From a checkpoint of a small transformer trained on Wikipedia: width 320, LayerNorm before each block.
MLP neurons of a small language model. Each row is named by its layer, matrix (down: output weights) and neuron, and shows model dimensions 208-303. Each number is 500 + 40 x the weight over its row's rms, rounded and kept within 0 to 999. Numbers have three digits each.
A block is one neuron, or neurons of one layer that tend to fire together. Before each block is what it responds to, as a language model described it from the Wikipedia text at the highest values.

Onset consonant clusters
L3.down32:456522498484467409502486500558497436535459476439487539530538546484482486459493505518510517479518491517475505510465557502500521481497516539446491517494518589457547504559422529529500503468519512548557538488488475543522519486463576538495502545458505518446445477565551532558462355529403549499
L3.down181:499523553569500539468436481443463469538598587488520526505471446453456489512521494508522444489462460535543456536472410439480456444539529528522503501522497482447616461559498490486498518542484491510491455491498485475484450431565552492559540500490485474445457459576535429508578536482547555462
L3.down197:454497504483470557439495525480517505522533547510531521536366454452535482491529513496508468544510468542472390499496531536550511503511499448447467463490506488429517469592499467512433463484534468419525512550491545522434490581495446580455483448535543513464528498529527424493480506543444518526
L3.down290:501503478537520569511519471507521510509616554536516489516508468464548435574423531536435443473503418499420505494549507490443544513492568454451471568545538477493509482497557476471500512479457436485533504488439494532516532401501463460505515486545549491489540482519556350475533495445452497462
L3.down327:543477493484500522510475458497539436503503533526495473582390466443546556545461601470521544496468486497529484547535510542498460490507469555436457452449511439483478486588547523469412481446477399560494522488522463484446478555521515441496464478497558533557497552517427543548463501476590541540
L3.down357:456457474479492517510503501477483453498498500557532471538482493496498462564533530484544552514538508530504480503549509479488518522528495466491510415539559429478498476559462506470440490601548459464512513565446440468437560497500545502499515512504570493470551524487484496508450451520486489587
L3.down552:473562506517552575496375475495461463506533558475450479576513522486465535528595514488441480461523526470501455508486456530512557470505502554462494514387476484566486491479446474470483521466512473539550509441431523491516505435526556533503506417522567482533514493428480502533515497449511533518
L3.down574:528519488394485490472450524456524524468459507518482523575504457425482541460477515458448501459482530527561549537516480467558491488494477516524487554403543430467429558534592560504532537544560501479465473471477461510500509491445452498538586579457464492605508506451509488512492504467500483574
L3.down849:509519455498483578516459503499543450529513581441538511531460499498518477463455502479459489478494531519486521511459530472518506465562488528450499487487502490530511414543561456475455458497491524431500487483486511511497495504521531484451522508521485522459545451520459431580578500639474529527
L3.down891:459538491499450517494465494535574440465508552455526595503467541420446503568484538485436487482495460541500503485498509479573461554510515501530445484486502459503487514567467449545469465475529576456513561474471505510532514545483458557461493516467477477416479476575518499548525573481540440521
L3.down972:498463467492481483458489505409495504457526455510565557462486411440525499437501508518513505448523489509521465525530468485549525503489540498565523422521515443410463489467511477518497456550498493432521520470504479509405431462493517556501417518511542449439459565615534406563555497469524495495
L3.down1215:358465482447535570511448397493525475529506531449475479497494396535548526510471481477558576531550464493506512487511438523572517535496507533518442505438484394535493465556524495471507548444530449566521486469484506534487451467570527523487508556565483458546517503430492497493455514473520425539
L3.down1253:495542479513525529484471577442536512408575555545484525534508452522434533525561536515527511557528485535554500486516513496490479455496511468527493533542492467463534436532511519433492544541497443534541499433548487529486529494475420590466462555480492473453532507607516440552627567504452538501
L3.down1374:483405530521417469556534449512517412550474521535460568504556491536609508487503511461543503519440423530544491503529502445460521473519517447489548521515507446468516509506490537500462497515498477486490496515419477526568526553493497565456475558602511519526523565580475490479495497491554493480
L3.down1436:437522470468489541498523517497557487539532486457482538500474522484494501523405498519578533557467471473482517549510496420486427487451605473393514492520486494474606535495485477515584452519564491531470493401421477532494524446528461560523537465469596467544563561504525500503487491489468426496
L3.down1485:556497470468517482426500487502538495486537505494569550544465482526565479531482568520491480521560505604503530544478484447528504484499535473539474519536505519485541499517415513501473441499458480396526508438454472500531495404433524508497547458484545546481560512454476456529509444366469571517

Coordinating conjunction tokens
L5.down1398:519457538522437551489506475553487478440458509538499599483540508525482518491540477495441504432470512519495448475521552586548452480532477441441496484468532499473465513541441534526393601417584466460455568446588565442520532512519502454501480521442485510426512490460494450532454486487476493543

List/table row markers
L3.down144:507490513462527518503453523436539554500611513556515470473533529514518477490471524558498439422455517597475467518530499496464499523515445500541512483493483483444537501510461469467513497475491512463444558476526521433506601482489507401417483494532495480502419480572495509531519474452446526503
L3.down185:508499491496514523508475479500489507488509510541496432511546509475532421572469512492541515489514532439464478521532502516508605483509505505531547532478478437475460508528499531469502501476502492522485517444516490549540477565510486553456473541486545497462536510512541527471481497522570522501
L3.down252:523495514505526507466451515485491500457507499481469529585528594470498476482482569547451520519511454457477489508565479565509520537475476496453435452456523460508476487594479420491398555452464514443468497447530465518554524575551519592485556528460457527511490469519492464491523561508472464513
L3.down405:518536457436493518497497483573437526543507467503543541471557513486506499482464549468515454464531505463495518507493507498455466523460472512515493499475494480455546525536541489476475512507533509470501488480495566535519542496469597468439544532483513580554555530443544516517550471551512465495
L3.down522:558475473507514503446530506545456511543449482502514448452501554484504499534477564519523465563480489523522489536532531452485470490478522541526427506456481467570453497553574508494435540509452517498612482503510506412506546543543480461463563454513495600575543464498468520452461550498500503509
L3.down740:516476452571527523477506519592475511515518477492528517471524474511518498495494472470528497493541504380514508505558504491587482532507529493505524551489494505497456480624559464451478474422512517501462470506455531458481463556517508594433502484511517509474553437522512527493519494484477528457
L3.down900:500480509525511540471522535443516527479470601509549501456480464516494544494501459502471524513446429538515534558505543506577524474496505538539494494446509530514482510523554421551403553468529465478447493543523490489501494566561518540506483497456571501477484487549514517600546507487532439523
L3.down966:477572501560559517580523511516590503478492559573501525510525452582539499529543557520537480567604436486519393460467498568508482518526507427542464529509557464536472541555462543447502503425492431425484474487494463420490486519546445491500389496468523538434468424467471525499475473517518445518
L3.down1135:466464432504508531470493519531529519487499604522476499558496479465540480480436543518490498434469497483525450448542488560560505539424471579484428521508495540491447499565480455471432559438475472501460540489526476466510527554513530586503482504525502515554502495487490512463473482471520519550
L3.down1154:517510492538532539507493504566468494520543481545548501548565464441542472446499539497466489477443493532520476526500499566523530467492567473538456462419493519529519526482474552504441523471501511618541466440520531481515476494512531502511494546513482561455474441494511525528527503465477523488
L3.down1228:560559427528522544495466520513494527471508542539490487473508519506480480527483595518474471467561493514482451510510516581509531539475507515510452502445539476520476519613483415448458554433487482447474460485454484501522509527503497520465494561463489537473475450502496524442530544470473477507
L3.down1318:459506446463486517517466524587361505508546479496516447496515477412491525492500484532456470504546493445510551458474533533483498504406526514468471455468558468459455469605477494531470539442561425585524532481475433528468509535540511505513509486532436547514486488442542546503488481490513491454
L3.down1398:515458454526490531493443474471460546526493499534506445486522483495501512471549568494499485541513489486512516515540574507513502439535557546531475491457558531471445518586472441497471447455520490536523537532481505481490497547476474424462518552465509571510513481500516559520530491454513548567
L3.down1419:517516480514586515523461478468534495454431522448474504548471494601448415427487547484504464531501505485574451572565496530574445522532486551467517497508482491485554461545460472500519498439465469530472495493496581440492532563470442456470516507516493574464518413456498473551565489481439471440
L3.down1477:529471476497532501519516535453450479573519549512513453512464521490497486486443528493534473507520511515525503486521512507474432515457585483549469512539503470485505441485523424526430458442557461476554445465524523531508589508501503496539487534461568488500522466477527581501532513490529500543
L3.down1507:518593445498518516496496498506465491511503474599486481462500503463495446502479565545500452517542497458497432504528495589546514509486522450543492579384508440532508499631503453434467535441490514481511430419517526544559479535490465508474485545507515525513446452552527501483497503515493473511

Word-initial consonant-plus-r/l clusters
L7.down1:555571494520563588516561477477510485524511498562529545511517464475547526516554557505459428505490487498482459528552477561552488569478553530532514461540566518487429478540543539510524501532483527446442521500470496513559455442438487538494429534529539466484546501492524468426527510442542465504
L7.down510:553593432521486560524494585560528520498613503469549516504476388495549463574511525531443426466537493561528516469458479528469471563461537479501395523534500544468550452528443435510506534472550492539481557442460432553472506482555543472565488487474555519512483474513477446460498523467447526496
L7.down515:488534462532463557484443490487502517483577481614405516510508491471479510543498565518422425548475519531412517497528449503489501490457479522471481460515488539458537561474529492547513559503538523524477477491484493566494499399492538472481461464516549454518600505491515527526538493518464561522
L7.down950:479529505443437498506537491450498465456557523492527483528513518505451546477531526481551476550483500507533514456449575543561523489447423516404466538500501520519492516489495500533481586418512500442519456428529506516457442489502500533505488442505483524495511508514423482585554439516478579445

Noun-phrase modifiers before the noun
L7.down483:472453495516519500541486565551519513536439480487494461475470477527463455544480533545497472481508540434532530450478444482455606466491494520512496453487544552513547546551513481520551428477525555512480522537476478458540433491502517515448596501467455474555555521514517512487538575575430473496
L7.down582:446452469544526552531513506465484525547491448450441500518444464455496505491497535515390522501538493458532468518481508514613484520516469538479543486466450524443514492522551539531534532484486495540479476507510499459516525500460530500527459429483522462533538445529499580444547509510462542498
L7.down1028:539504501424523485522526541525508448503500481467524406592421445534474450494464496561544566527477471446479501583419486495479521549483477491494518552544498481501497543548510478455503458574492585525488450550483447508498530524451540478517554515537490520549486499487504489509534465503517437487
L7.down1532:498476467507489583518501510535529516500498482535538540464466453497493512502475516437487505508501497485540521513527468468502529550517434435538461492549537476529493537518522506476463505500528477458455477551493554441424503511489527506501518454562517511533435507502510565494502498493518503539

New entry starts
L5.down787:462510432471463485502439534516494456432474449540504477530496470559490416487465549496579545533515509558483496462523458542501496512591475540500486509518467532469507489566552450529442439515427479521428550498441514519521478514474474484536488481517544465517490508458543481493458470465449491450

Coordinating conjunctions and/or
L3.down17:403480521572548509494432436454448518448484498594517487498577454610499477527509448481464513528475537576524470458516446449511429529462479482528461436532506478443500456519493527489429535487586469514440540520493513535517557514450546492458492446428460490554557470446455481414570480457521465527
L3.down91:529474510595479542511531415471473498500497505549454556609504558523455500536528481490472510559479488498503463471483461516475440582466487506532535435459485498592561527533509525524563447534456494621512383493511470536494541519574455468467472453532487495518527547510438462515531480469487476480
L3.down236:545521501535440533470544472458490517524445444533519612507505542560518547567621515502531446479519495485430514388524500400515543511496503506502486501538449446442425555504486489497483480484473506469488560457497485450484495513470415518433539531451427463521530482430532556481445425472508459504
L3.down315:500513515475553528492445516532452541494452504494464586532420488440495553509527459537566512508492533451549500513596540526567448482434509511544475497490493601473492492530485487510543465454498462520477511442517485539566570492576514498474524491500492492501482519531526530519472465468527547505
L3.down642:536521500515450569519491443428551524529444515503471505486539498498475467437567499483436516505521559508508518421480496498473482471485581433560529431462539491504513486495553485495456517510565466490512524493599504536558498438492542520491514470510517496480541548493537443528513535515502446493
L3.down645:448543517530494563488453553483426552524503476496428492474525530550565508552545525465479404447537505550512496419463461456448415523565497552522423456563484569471449442513506548464501378487504468535479432475484506511453525508479478456476507446444487582518521466519456474483546427475499521462
L3.down729:495488500473522508531492489503522514454500488500509457532529432566548541463457534482481498478505501483455452503515436460446572489511530463516524520551505480409513517483544487528452529504537602588557473524496517447438473460506543478521462509517550426472500526482489544467526466516539452471
L3.down871:534508478489529508560502463491455493463508547577503564504512462516487500478480610549534527550455561537490503530574494469457501476427527481543502526553514491503546494541446514544447457522534466563448453519427498568563419499428539647480444514469548517507550561484542454483479557492545454515
L3.down888:490502448496446496486498444419441453464516461519456473567472524505525406413488470547521533552481559490512415471471540498505490512556559531477541490496512505529523493548541575560485518454553467546440496473524518584503474484446486496448536470537440480528554592503431519463491527516571500521
L3.down1102:487502512510514507571488465564486531536480492552542545492541430475563526481467498441478456547457478541550528506480471524528497605475568489470474510487456529487469500472494573505468489557576467578422517482455388482516484505502491507585468549441484545491440550462555507475517550447423515486
L3.down1147:500503537455462508485502511518414543552541475530473459547472541456500440446487472526444523573481511537433504525489576432477495543516531544441475521538483564489535449508550535535481417479468462522514595444515557543543420490484475477403480547459490545459502513405539490540493525484469519474
L3.down1205:454487520495440453516509529504585547475499517457450481499484496424402530480487521447480454590480537500472487515482484554539421565546472465537527507523559469509462473462557504514478474486482513455519493453455423496505501536461465492486598486533468491492513481474467441540501513454480464576
L3.down1225:485527540575545479557564474542601489552530498527468469478550522522518506549477495479554505470567420429553524453489517483409436472555483583495528523508418538507426531436438568522461466492490512540513526578511453521495491499470506527548475544527449519534478459525499507531472459467564517518
L3.down1272:526477565479485527536467462513491495458515431519506546537533506542506511431522477554380485508522536406494449507478514475470492552564444508498513437496506478430481484478549524445469555531529555584500455476539457510511525458494445565448517461518445523450446501533545542496445453468599423444
L3.down1361:571520483564526497540482476427555492505534526506526475482469586561486415556489506534447482386505500439409486476533509566440567461550541427579507559530506479475552495594469412523445575519620551457485474484577472544535521474493519526564447477520543490414523543457488516500481493559521438505
L3.down1495:488524490510493452508521513489511437485451436480509508505489466441491507488450538575506529444463467517422481504482501473450469442494492473501429501447492437480469509502426575457433456614510543461529507526492453575432545492502538393514557520595469461526454487513515528508489505517563526458

Determiner or list start
L7.down1073:535466489470531476552533571441541480493503515450573514533524463466584515463412502507520516450525625487462560468442500525508478488506518490474506527444467507551518510508496526508414533552561474442513483526541531446571486489529526430491450500481560507551439492464451490531492528500472466545
L7.down1087:571495442470478524520430439497565497486552526464529583565411507517479483500462553558446498540465527500512503460516476548547497520444461535476476512481509449542528453537522444475511514508522473460519448498488485452473486552571489493529463503511492601451508436472489451503488538470476420472
L7.down1348:525432491531546474507476495435525428520488496543464510473544537563456539536505489497585528460477544482549570465417499490568471397479554465521457514440489518484484458482533485524439521464493493466478559507469468519458490412529462516504511441500420507495520536532433465419541494438517481484
L7.down1449:486484494509468490463431499480565461480555488423462463481478534515522541500456549486392506460488526518572517547533478524491490478482456558542470490493481519547500531511498484436544531440510527509422497531560519477507430589503472457561541484521493521468497485548481391485524533502463501513

Separators before numeric values
L5.down123:484532536466526484495485530531468510551474499485478517511427446483513489487549531480503480541436489513504481575514483521537466594531495507491491479472494478525545477455476473572450471491486486609553461444467437541480476498437551482466478497511508520526458534505541526452577474485556545454

Mid-word "r" in split names
L5.down412:521487525412448580471501528493511552437532554501548548500475487505513525465531525520495554563460501523445512467550519475526486434522509508534499544503541524531513482626465518575520523486483497477546444584525482503512443473576461566486467440470502492457455475470474518485486487479461467453

Sports stats and scores
L7.down458:522567478434547476503510466464477415550459439448469460497505542473483513545535528508511494459523488489498506536511510476447471442551553535525477484462524505431459431429507528449486482459518504570547587475536525512563532494505534539566549494526525517434485567585566393488448492475495507493
L7.down974:474521478428598462448530501417523515459447484490449501517486480580520489422497480528478470405541446453481496483534472452530515487528474570431491546441569549496505523498505459481441451509525480475486476451566455460471451536476421491400444594510498511489497545505554491508479502516525497505
L7.down1523:536519534519480519552507518476489451525519403517484528575506423538416492429514448549472537503496455449469463546554550519499496445451490569505433522506502547535476394565577452507499432435486514482496524548518474551522465547491558499523532546508433473528548590522504537588485455536495552482
L7.down1588:562585432550479534502490544523554526496451521493477561526501532499539532491540580476523511521485448533504581495525495505473421479498415536504461492453490461490427430548447490425505515552563465556461565453549469479501438543532556498511464505449509495536467459528459539440585566508489591537

Determiner slot before noun
L5.down92:471556508574552467500566485474504461484523482527493453552460509444558492487491535536521480484517507564526537580499467486553530453527525490524428517502482460517517463488485515552506494454482511564519479467486475467546513483486494497456503473503543489464490572532523527515511565512450474449

Coordinating conjunctions between items
L7.down52:554445550513528491517475511533515526569503418458476500439472518500481489444531510500499466478473536457516558444519482478511537467561514532447469529478501476448510499483465567506534565459382517515527413536470478413593549565593560449495500479497440514504484470518513445536533484468526447484
L7.down778:453490536497461568469527470554425566551460461554446509531515491445526474482473530475468435453441497483496537451453489469531479510561542520443477455413486440472539520471517536435548499513518534584545501513535572499496568587491482502486456476498570514488501464531535471529532460470569491429
L7.down1499:490449524541495554516558499533422476602468467527513503510512530433534453447487540518479462519493483428493459471522464499502536478479533516496495489492495529462497447545476521579428517576492552437546565450546515468484509516532486471479550553529551479486482555494493490492443517516526448524
L7.down1574:543464461507545481519561454481457451474522542530561564442509447530527535485515514529409446539476463543470533514537496529561447498530539423482454513512541521508510556532534451544493523496486504416433466487441561553487500506475467479552471425534468480512491447501472440458442529551507468465

Field and heading delimiters
L3.down19:559501510414478506516520487467474518481480541536485561479435551440448554558481503493454529465522564465509463422514543483551504453519544556549495516436495442513469510481486491570539592434495475487546526477481531526521469457539490509542509432534578461536519522454491569528567549575524472464
L3.down29:499493501497506485513431473508452528509535515453494524477467573466547491513531519580447500557458511513449491465500536490504487520409535537469521505497463428453534517563465460499484493501586498510519491475543556493441476529471505496450555471528455509565537529446630518449471467547536521481
L3.down334:479474502535562541455474479479575492505427544448486448475452493551529528521537518500522563520401605507518479495415454525451541477475520554527494462487498462538516562420584492557500509481499536502485510471557436547462485546527522536491483440467511469464453433550475460510483517529522438536
L3.down384:528486505447437506569499469476492485495449557481464609444495501628489465483524534447538478480465462492486397517476487513402490452482391538502457483481553553527463523462499486493570433535490520565471513503458494472505504547442515520527432589482523535471493537505543442489463533469432474536
L3.down566:452544504422463493530541510445478498490498459466549497400510542504545481462497573498498530512453544514510514502467488480468500506462431566504510449482450392484411526494519496449525405567541535506450580502536457488480552457457502534402513466453512496487575493472532540460475503482518520462
L3.down579:517480480504586472503555485545423518503506484507520439563533484580499599595468520506566503559472456463463517528514549514463543458486519536511539505481526471501552508532425530504473476461438506452545500507539473552514522542504463452457475506503478497560498511498500533430551456453457482422
L3.down691:491531557496430477525520511503522450491532507514476479492467495548583546482463532439512540530504571439506516438449514453464480541452450572521474484507441389447448519472531579476497405498550545479494571484558467373438505452460504504439512471506483557548502477489493452476454444484493580423
L3.down852:497487511425516487503498464523519512507535507444531494454592485497477543465459541426531460413490473485489489518567517507454514513522437531476473470501494500481541538453554506508530517492498493468477444525460577543469587512490523531438466498481510548528569535536508490492534469467487478527
L3.down874:536514489516499591527481536567472481502567523515529510538559528517515474491485567518493518434484493430473432477518524563534469445479546548478500488494529482529570509491490461530546470546535485474505474486512453475534509510469513571445469428502519540465509539509547478492518504525509520504
L3.down1000:488453492460483399521573505589439451545414434533512507476523452461492516545497505500492509535497536510498486530502566582535522514552502400420520494504496521498521544454453492543500522539418490443491489582426453584470589472549478504435586540533514520576450431510480487491538484456474521562
L3.down1367:454612493409531420474531484499477477475494485459462586506511478529529473506541445464436445500546507522477479421540506538523412528503517505581520527528480483522487461485497467512499559520513488538571438508464491496480497474517521421545560529492537560548417527510588465499506547543474562509
L3.down1381:447559531504432406523501495476522497516530477503492417433495535491531489470489527542478548514496554470498534478547499490509542495504523526483554504468518459401513500510444516514489430500569568533498554465576518488467604433503537538474465467535558487534496454421555527469553429564489538374
L3.down1488:422552486495418531536560498481589467532461477526531494440493516522518554489489508502513449540495507546588470544544518464601555451467537525560501506526489489523566484545485569478485425466463549528477429490454386501558431463472497447492602457525469488502583470527458464513611409473562484528
L3.down1515:488497497537520456478514522453481495485533488467444546481532519577494472458553459502461489514424537530512472537612557537536520444512593534600539527459498512544486474534548496476534456477472426577524457492564485465527418555547482415526517480495452567520494469546490529507558483434459511527
L3.down1536:476493485535679476521471465573517521513549481419518506494476465500507506509492509480535516505487549525564496472536454527514489544479519462491469487468490476528469475420503489498464471482480487489474517411535501470452499468567528445438523490488457459528510505494483448509457501501476534410
L3.down1571:545550513462517470490461525479494469528513485481452498488481563521542493495483554493537475496429548436553487491535458546473522504526532497557478452466492513481493454443525466460502508495506468577464468484495498519480435444455513513515474560452476502429609490534570510551552492525505524487

Counting and quantity words
L3.down47:507475458454529539473498467486449483552478523492519463440492518472537467451557534463485494531440477525486485564546487519587438493490590538536500496507548511511586505533490459444513479506506465542469521457490493421581476507469596504492523489544572525468493506449539440533500539494544493485
L3.down139:540461512426509531489518454467445480501499561513517476489382473455477456472464543479529470518466486522469518506500482517535489559485518551503497471550492491474541513487490459595482519532489464547505574469529480457527487518464603490449522551569550523443539510519504488546460463461517496456
L3.down609:486535460488463476521521516445543478523557508500485509515398504495522473485576539520495459451537511533519521549513546488552485447522545505521527485538548472518587497492534511547520523466478481501498463447483434465573446478422568501431469481500590525485482498524525485542509460537464471482
L3.down664:589516520496538464518458491466502501485503513559452488457501543384489502527496510478423538492506490489529388537470489502491506544462523522542497554491542454525512524483506461515422551503437492466550582482521534496481568529520462551517465464505563470530465456535566634476535516520538526526
L3.down709:511446567521512528506465543537554492498462436561585445520547563499572589514511540473438525491501564544456615519540522475526383510459487527518460437526509491477547535521483577513526531458498469490519539493505433519506478469496514501488486513523531555517514543558506478378412596496472551519
L3.down893:518620457470550458492509466547528513582481534497448517471479526566430496474542450508376390487540569519536481490537539533538509487490512481482483553523433535490506551566530470556543530514544487479503509510542549480520489538504591436520482457486453523525490460530496452422444455500487503504
L3.down896:472503550466490611477443532519430477453486586521487516535489467473497453558522438518537499526422418500471502534496478493472452506502432494476460481520554483483506464551484445396466490594533510523523543492513491439490530470501540522440529538597487541523484527489526601458482546522529484499
L3.down1002:437496524526513482524536450462486453495485501441528496540517481529500467475558517510481532437608511499497511557512525510559457453512525474536474500523521485546479493480506486529562514517459478467472588529531515501498539507401625487492529469530538516411483471521472541507543520522545474517
L3.down1018:470462477532470420466468481540473498498485480524551500427485523503520531525526548533404510511514440535537568454460496544559530472585534543466489426487513433533497476491529535552535464531537525529455451448517476522480486572584477489468429445505505444505436568530426460469513528607498497539
L3.down1085:470512530533496599516478490519432481458482488428493491463469481494595504532544493436485451558489457530487529466554500485493456540530443487478531449473502487442453496500508528419516467574536538484452559439472555402512532511513470438481505512441468516486503462408519537502499471475488543505
L3.down1091:499518528520543562494445492491519485558451492511413576513524464562553496553547538519451468416478512443486486443546495532525397423475527471525487435501510504515498478552464439472503508469554581528473505522508470402436452542561550493484500475486527513504475490443495486458486474531504523466
L3.down1171:432478539462506503484443495586510474509358483555530479442506506464552539470481525532447475486565480465452471520465491492576466539403455526475477496529486499589487442529487530497516572495442474489477471499556483525523519491585496494448558530412565504521530461515505484465481496519555472457
L3.down1199:574498524476510469517436485428530532527580516543458490453526511512524544414572531531470443567521502532472529510470501549513467502489474475604487516491495498472510530426567434521503570519466490477484481512554529493463515511412485513492483463506409486519493428512479502477529528479512499550
L3.down1475:455469495470520469535531530535555506537559518512523402503459459428499499456470547565495437491546450543449539508512518479489463466516475564504456502488496411518534519430519453553499525492569553522498519507533525557572433478524521477507506496508581458428452501498529431483517467529490485522
L3.down1490:485449518511509516521579548462514479537484493533542565493553497435518430495505466525517515528459490513464564532408471600464542473490458517509511555542483534486537525575503471389478521576509533470542532501434506483464587440480453477449438540562565502484494532549425573485489531462512449475
L3.down1511:497511514484548439449498448548502497543478481530545542481459549546506405489525439457523383504504457490491561565551528496463490468494459515494416510458495474535505595462489526477490492541528492453544531389550450437536486450535453567409468548483533559462524540451521479482517527501457582502